config = dict(
    n_layer=12,
    d_model=256,
    n_head=4,
    activation='tanh_gelu',
    norm='layernorm',
    qk_norm=False,
    init_std_down=0.00637,
    lr_mult_o=1.14,
    seq_len=256,
    doc_mask=False,
)
MLP neurons of a small language model. Each row is named by its layer, matrix (up: input weights) and neuron, and shows model dimensions 144-239. Each number is 128 + 32 x the weight over its row's rms, rounded and kept within 0 to 255. Numbers have three digits each.
Before each neuron's rows, "fires after" lists the tokens most often just before its 100 highest values on Wikipedia text that the model never trained on. A number after a token or word is its count.

fires after: "." 44, "a." 6, " |" 4, ")" 4
L6.up789:170130139123099126119161104095128135087133085136146097107083159166130147116136100147120062095130124117195135164195136153086105126158191140159074063125142153168144147148188147128127111143064100152121133082108148115159133151138113201126130176150136115101116148098155138125172100128109089064

fires after: "°" 25, " J" 8, "uck" 7, "as" 6, "′" 5, " pen" 4
L6.up623:124141157117196145180160113121127101118151144154079135092145122100129080089127125189121127089095140140065128096094160179101133104160152127094132202061127108126121121166112135103159123163162128160165183191098111135122090074137190071114111129095098141161158146072156093153109112080115084081

fires after: "." 63, " m" 5, "5" 5, "ind" 4
L5.up482:147160141069099121132133095118149094104119149062080165127142112180142081133120092112238079121054122155225139155090129186136078142145125148203108209073096113137147143129109133111127109136110121088135089134135125145119154110139102142120133191121134096103144200130108072150138121112145147080

fires after: "°" 28, "." 13, " ex" 6, " ac" 4, "AL" 4
L5.up988:107117064104145075135106141179137159152168100112130085133123106113179123106059157088071083096107166112132154111115143169130095143167091121159098160124131138148185108186094126144090111113135097138064119113133155159170115115075154152096177121110143144104139131162136157116154103178121098070

fires after: "." 41, " al" 7, " Y" 5, " or" 4
L7.up672:080108134157127152146147113094186150116117176159109152117070098073170123070165142117093105097176155170125150074132136117167137120167105135147186106107143142136124144104089147091127133141123186137146072105107134124137162137168113081205145143119165045131125206152159117121129169124071142118

fires after: "." 61, " | ." 4, ", " 4
L2.up14:171178085142100145088153180176174151151075111115111104089076089113209052113108195137145124152178152103119186108131132087145130129114058130111167160139102140137101095128120154111143166205160120096127125137112164102143139166073160082102080108096163152162101120145137090144132130109174096064

fires after: " St" 18, " P" 11, " L" 10, " st" 8, " end" 5, " d" 5
L8.up802:125182200171142081071161108117099062172144100140147108106077103108136138044148085100081108094093112136109140082099143194144144095171201124102171110070149111146115095121140139119079140117147165174089171150117102143104123031129125076121122162114188135139163175089144134197111103181122142111

fires after: " L" 19, " l" 12, " d" 11, " D" 10, " c" 4
L2.up655:101137113115118084117070094143162069130138109109119103148096113139150112087136120173106145130144153153140100147128163147148145073119111113145090134112130167153119128035123158171095138162123115133096079106176043127135089107107102117135176090162176066088134151137130090129134200166114113143